From a checkpoint of a small transformer trained on Wikipedia.
Architecture: learned positions, biases, tied embeddings.
Training: a variant of Muon for these matrices, 1025M tokens, 7821 steps.
MLP neurons of a small language model. Each row is named by its layer, matrix (down: output weights) and neuron, and shows model dimensions 597-692. Each number is 128 + 24 x the weight over its row's rms, rounded and kept within 0 to 255. Numbers have three digits each.
A block is one neuron, or neurons of one layer that tend to fire together. After each block is what it responds to, as a language model described it from the Wikipedia text at the highest values.

L5.down138:147125129092140122131134167145123153152127181179108136158132138093127151130166109147141119128113126087118113144118111124160157121099114118135100119099146084112107142128149103157143094097146105110102124107156107109105127170139133113109111115093147150150063135143132106107137108139122104158
L5.down509:130160136147126118121143137142126149138125131092142127111125108099146113074144141122151139121129117128072162098151173175114145178156140129118139130122177117135139138137091128133149100122107129163121150129110136122145112169071132161122120098178103082145124167099129099101120114107148166107
L5.down1094:109163104110133071136134124110147094109125104118118156158114128103102118131099121148105128100153096129146155138112106136123125117165092108122124084106121105129150099136172117164085173155145129103136106142111128134091134100085112150133128128147122143140137167135114181121123124115107126115
L5.down1104:151148139140113143110111123178119149142136189132150131170131135127130095146141163113088122131156110114144096160095166130112109119098138113118125127100114157124098078126137140117170161137163137152127167132138115137155111117156101135118113092127107121149178133108127124092141111133160149151
L5.down1147:143123141127129141153138117077124141129125125149142149156127127150170076128115138135126116109170101122113157126105101168106124102142104150096133132140167130161042148121131137104130139138111172097105137103147141148102154128146105160149102172166139157149107113166091095106142182071088100093
L5.down1550:140118119119164138123123123150102131105114142132117133137125126120125159138161146158156130117133112126125095142131120137104139040081144128114131140153123138122134126112118114127148142154143142100106128149102154123138119153138106130109084122159128123106162152102121158134201130094147157111
L5.down1827:131141125135146115140063140171124123125151119148157147129136116112114141127137141129157127120161130165126078113127144098137153125098146096141165153100147130174107180112105141149126134130193116170129116145095130157160093138130113105139127150117135142132171104114103159159156079133138135114
L5.down2726:081111101120149107176109111130166111143181164187109121164091118098104116159227092144085156097173108151151142153115136116103129166142117166122128183097148123160146143169149122148160137143154071153121124145164119166142127105137080159126162138130135103171067105182129107153122093135153121146
Romance-language title words. Words and word pieces inside French or Spanish titles and names in English text, especially de, La, and mid-word endings such as -ique, -imo.

L5.down290:155132109159173111133131150143138098134134093125085097172120135184177085126120139086170141147119112086135117159160116128171136161117156122125105128099111198129096105138087123144143114117085145171117118119083082138133122154166120117093150115155138090103109141118134120093118100075073156097
L5.down661:140156134149127116141169128144149130125134088111113118135173157110140087101111118147112174144130132145162123102135113126167141161118131156172114104109158122126151095180114172121132110103138139131147110138108063091142138112083144151158175106164088118164093165148141123102154120131140089156
L5.down675:137103129148142093171162145133168159126123142114136183122098143182145135141123099100108115142134148146096142145120154148102117138114118146115133129085158126100112151132139090102106106147128133121070090135133117116127128134123142147145186119156133100141107124111123167105119118180146135131
L5.down704:121128169120103146119159127081128106122112083106151133119108083094132112114112135154132125111137153086112087096141167144131124121169133159093150175106141107088096094107138141132093106136095098117125129130152096105178111172124112148158132135143102089160149082129125091160127127122174177125
L5.down1568:139136102124160181139093121146127170144116147143135170153145139144138129175128144092134109116115139101125129114155112157178124159105113139156120124113133138104137119093089123113113139132105138189125081114128166075166105131090176098156130111126077146128155138073162134112128131112133067157
L5.down2104:115145104139138145116103134165147108141177092146157134145180120151158137136077096109107124131120146134085148141100142160095167142094159139125144104114150130146161119112104133091156139110137150140112100105125159089162133135130122130102153129145099125136121124146115075104135108162127132142
L5.down2247:143119123102126098142109135138120123130151129149114159153148082180109107103087137107139119089075153128136143156154140150092154100141129142173129148106125106128102128141105117086131128161135122168100137123126076080178123118153104145166193105152136132151125124122103087119160099133184115136
L5.down2700:108159133165137123148097089119133161124144133091104147155127070138147109087142093140099115122151144123115128145102151101109139180131123151126154118121132119107132114152127092134093114110149181128086117179125147144145122166123145124133117139138127110112110096117126133123138147137131108110
Next token is a place name. Function words, table pipes and name-starting words right before a country, state or region name, as in Republic of, ambassador to, "| South" Korea.

L2.down186:103138124137136139121126126136166096091141140091106174133151127189111116119115159154114111167105114133106105102131137133077153153147165118123144133161113131135122123107117141175066144087122068073116117137140150187111120116116138084129112153131129109168151106126108134155106134137090134163
L2.down474:143173130143099140106128172094139151134166137152180159107112142140136122132141138098120113129148137163128117102158139085095154103110118177113085169123146144139104186134147132157110103138084143083132107109105158101148114151122135173128144138108128132082125131084157129136145123142121111097
L2.down943:176174139134117112146139139096075137131168115122103138117181135116099121102111142120076132105108099123136104137159109101091143130130127130134109112105101135194115137087082123112091130189106125136119111099137127123125085121136149126132110110130092151145080140110129123140138099123122120123
L2.down1182:151126122177111125159149101103114143117191105145113128097117144141108111149106171156139145105153140112132152094131157088171127157123119123155138139184117101154096115149123100131157158114089111085129089121104135130122126170132106080127107121120160146077098127148113137123122104161097145086
L2.down1685:158093116153153110124156143109095122087122111096181123091099140147109126120135144131104117088143089136131096167124106143110117174132135137139174157136115132142101137127145116121100123151128109114089091129125147088072146135117132114109129123131139114084140105127128142114158098138096097091
L2.down1700:077129101137158085121131162157076137182158091134117136134164149135094129150134148131137146127125134146150106086153168180110136108161116114142129139154144088158145138100124116121124121156148146155109100170122091112132152160107096125096170083109105115139120155099157128157091153108132121136
L2.down2543:106123128164117103124141132150161135173089129168153147091129110116147131131120109122167091116116130145133154109125127157109142110172148129096113143160089186133131076113118129160137129130091132098129111134194144136101139125151117098102103169116111100152125153128121131165080114149142078131
L2.down2738:142113113068076082117130172105092193058136121107126107128125127137131170153147116143074136152103097134133152137168112122141144118138161106129158156083169142120105097183167130176147181120144124152093129128095133167130101122124065135138112115104102100093141144143139106126151169122099110126
Inside foreign multiword names. Tokens in the middle of multi-word foreign proper names, titles and places, often Spanish or French particles such as del, de, los, du, or name pieces like Stro-, Tu-.

L2.down135:182125150144142101124141094150125166128138140111146132139110127156152120140134157109135136165097113129100150095125109134153126119133106116140104096153142127124149127134111150150101118148166125147152124105136119119160119136067108202147186089142122107105165173125134114039146122108111141151
L2.down253:139133150095150135121177135152127101146102104156112161114166141122128063157153148149182133120091134139135128145152110143105124108133123160115090116145076127105144123112107157112139151116084112153118116188113123140128203157134098083129139132090129095151142127142135191137147153134092107096
L2.down479:094126167143154123156143130141120157141175148100117089136150093081137152119135123156119119128123105147114128156127110129140142142071114087098141092080086126133131125149110121126147103168113125134123110152148137156139098139111144137105115100109108121137115085111124137147105132099159102089
L2.down784:103147098079118137163169131143107168112146151110130179110107102159100132163109127147064137142098119104133112138100145151120119165135131138130123125162109119110158128151125119141150150111159150147166128182135123109116087118130131167130092167086105131126109141132174138126093146101127102161
L2.down1305:133117152131101120130152116145150062135156131137151150117139117183127134151123148107119083133138124159126147111133131142104141125104100128123136148166115130160162159155121135127115137153157097129177137161145131146149141147150070106163133146097147136139104156160138138134095165117151116122
L2.down2021:178124160107092119153092132058159074107107162102138105150092102143117110140100107138110102158135138103091141118101165109154128121153160152110113158077121127136141071147175109142157108135094148156111107114099145090094141097136138130118144143150095117132138168137098178083172114154134127122
L2.down2067:103112128133178102100104138162118097122154104125136084134123113111128115101116095145114127142131104106148122141102155129155133158099143142118117089129111078115056143152096107120163119103132132133126096145089156130121142091123094114081166148147113178120157098132139094153138107122141147114
L2.down2361:143177165119164138144125090150117108149117144190111132092085111139151089118130144129067124177135146123125155150141162131122145118161135125113120162152174140155118104126106128119115098130171130123152150108143103169122096132129158157125143178079150157114149148138102124103124103115112118117
Preposition "with" after nouns. The word "with" following a noun or clause, adding an attribute or accompaniment (countries with, people with disabilities, 1924 with a .967); weakly, sports team/league nouns (club, League, Tigers).

L6.down2014:166152164128126150117153138117136141094092148085069099153171134123166141115108113126121138110114104113118101192120163130118155056126123116137089096106123173139060140108092142146166147106137153167121134163107146086140132139160103139131149126134133162120159137122123146111148144123117123105
Separators in lists and tables. Punctuation separators in tables and citation lists (pipes, semicolons, colons, dashes), plus word pieces inside foreign-language titles, e.g. "voul-ait", "fév-ri-er".

L6.down1968:135116119123088132133179163131125131104124193127119136130133127089158111152133135109093079165125149128174058156136108127165092192130113072098130140163084114104156127145124154130120141125069124152100133172152108135096114092149112125147119104133131112106174129108066113139087118107114142145
Before organization names. Fires on the token just before an upcoming proper name, mainly party or organization names: blank color cells in election tables (| | Labour) and words like of, by, club, New.

L2.down108:118130145103116132090119113123124145167153139144151096107170127155084139129109102157124153115159133154149142122105068127154121151104129124155140090143148142152104134157136093077158129104151165116121116119124159126144141116154135122152175105130142149103101103108125141135113153121168149126
L2.down226:078116130116148153168162112107128129104167177075090099143124140111100085111152148140145112140123106165119113128084153113126165160129102116118121125152142151148157120060120108134117139132101120122115159119119126135142117136138133137133091077155060121169077138113148135169102081131140157103
L2.down672:086118088146123094132149116129131141182174121141135070119092109092088134140146157154134161152154134092115081152139164119098155164092136130131123123138144120139110176098113102129144156133134096162153117154176135128139129154122125115127163127100141114172129152149091128097117146139112163114
L2.down993:092087145069134123154187079127128121168113149161116145157127119164154127120125101129133156136164127149114078147146139141084132186182143131093156140158162132117151156141114089133140103121159160143123126131173161120113136117147145088121128174124100140099113131102118171109115126103144114120
L2.down1694:092173109098142105084103107110100139110091097153069116133122114084098117118122107108144148120131130179121109121111116103149124181123130104108128148137149148127106167184101107111151159117123117149169126116100169184104104075129108113138114112140160139105142100170129146142125124137121142133
L2.down1852:123143147194108141180152132171123114129143103127134104139141132138136117146123127122124107123147132164071081135127116168107130077083149177167151079110157115140109145069092166132125124111108095095153150143176131153109150175129091165118147128151126104121098114122128073170078152121156140167
L2.down1884:110161106116118124123104115120126139126144126147128138130173121137149160098124118129152134098116115108143109147088109126138124181122135145151140132179104146119129122140103126133103115151127141155078138086109119111104128054145108149090075106134106163140110108134145122149095114127151078102
L2.down2702:116185097160120137135144158131086071132133112126128121088136148072114106121167128146097109109106153152092113109098085123104093128088128113133176136091128124160116096082132126093144158131146119146143138168121095127178086160143103101072172107112104109121135143105130114089143126151152125157
"Of" in proper names. The word "of" inside capitalized proper names following a head noun, such as University of, Republic of, Order of the Lion of, and in titles.

L6.down1009:136204143130137088151150087089105141129138096117135154125126157084106105134166140157102146133118082122101134161157081099124101189108096122156133124119136107113143113114115106095119103098130146129140113135082117127153109131119148103089141115086112096152114118084115143120076102105132136139
Before a place name. Fires on the token just before a place name is expected: prepositions (in, to, of, against), table pipes opening a region or venue column, and words like South.

L5.down345:139126099127104167135114121164114127114138158124109152168137084143141127145124155107139073084104143102109126155091078084139165163128169118159124089120112125136108125098135155101118139146118127113116099156149151108149135130110104129169136150191122114124139119133172079167123109110127116104
L5.down455:124127109131164104171172146122155120126155105129137128124142134153067110126123123125105114102130113146120114127157129122172126183084131098082124099137112146169126151127080113123086137108134117130126176156081151141140092103170095090128106117121102144133164085122141159128120134154163141156
L5.down1118:129105139147149150172122123147108117133154146086149154117112059138155121131125146160151106131097111152147116135162140125101074125136119128144135109153125168149133172087116129113115156121136172109068152139128194127130110106132118127167092150145136169121141128094163122148088124135153122151
L5.down2209:140126160163130127171143128145138176136142151097143137119162135159138143129143148141141125114146152093106108107130151125145114166121148091148117086149105141144147178152098146152134140134164100148131127085153111149119131112125102173107103157170130147127146165145139141146137104120145163150
L5.down2256:098160128160141100119128091113138112122097128163131131186140165129102189081126155152127092107120163118101176148114136121104124163124087120068137102179146135117102194152094137180174171108134128086134133089116190171121146133094105140091152101129153099108149167078110100091121146109164133133
L5.down2613:117136108137133129117105088101192122132086128112091138130117145129115137109145178144179131109100118150112168129099141109138146097113141123135135110151116118163103149143105136135105115133123113172146168111108168164126100150098129118109139105143142124132144173107145149117184141064096133095
L5.down2739:138104136124173144113161077137119127149085121157112159129144123155133134114136162101115144150118135091157145178139127092149115151134162112130119121138178128120109142110093070129142166117147157168103144136141131138162113160091130134105123169132149105147110142144149124091133150097118112147
L5.down2764:090142122115179132135134087116129110109119122143130127154150129146105109141095124096093128130092133154102127192135132113209119167104113143127093118167146165152084159106130125137152119126139155151103103142118139127156142145100188085132182095106125120132145124074148173144109094127120199114
Before organization names. Function words and slots right before a proper organization or entity name, e.g. the in "member of the Federal Reserve", by in "published by Namco", table cells before a label.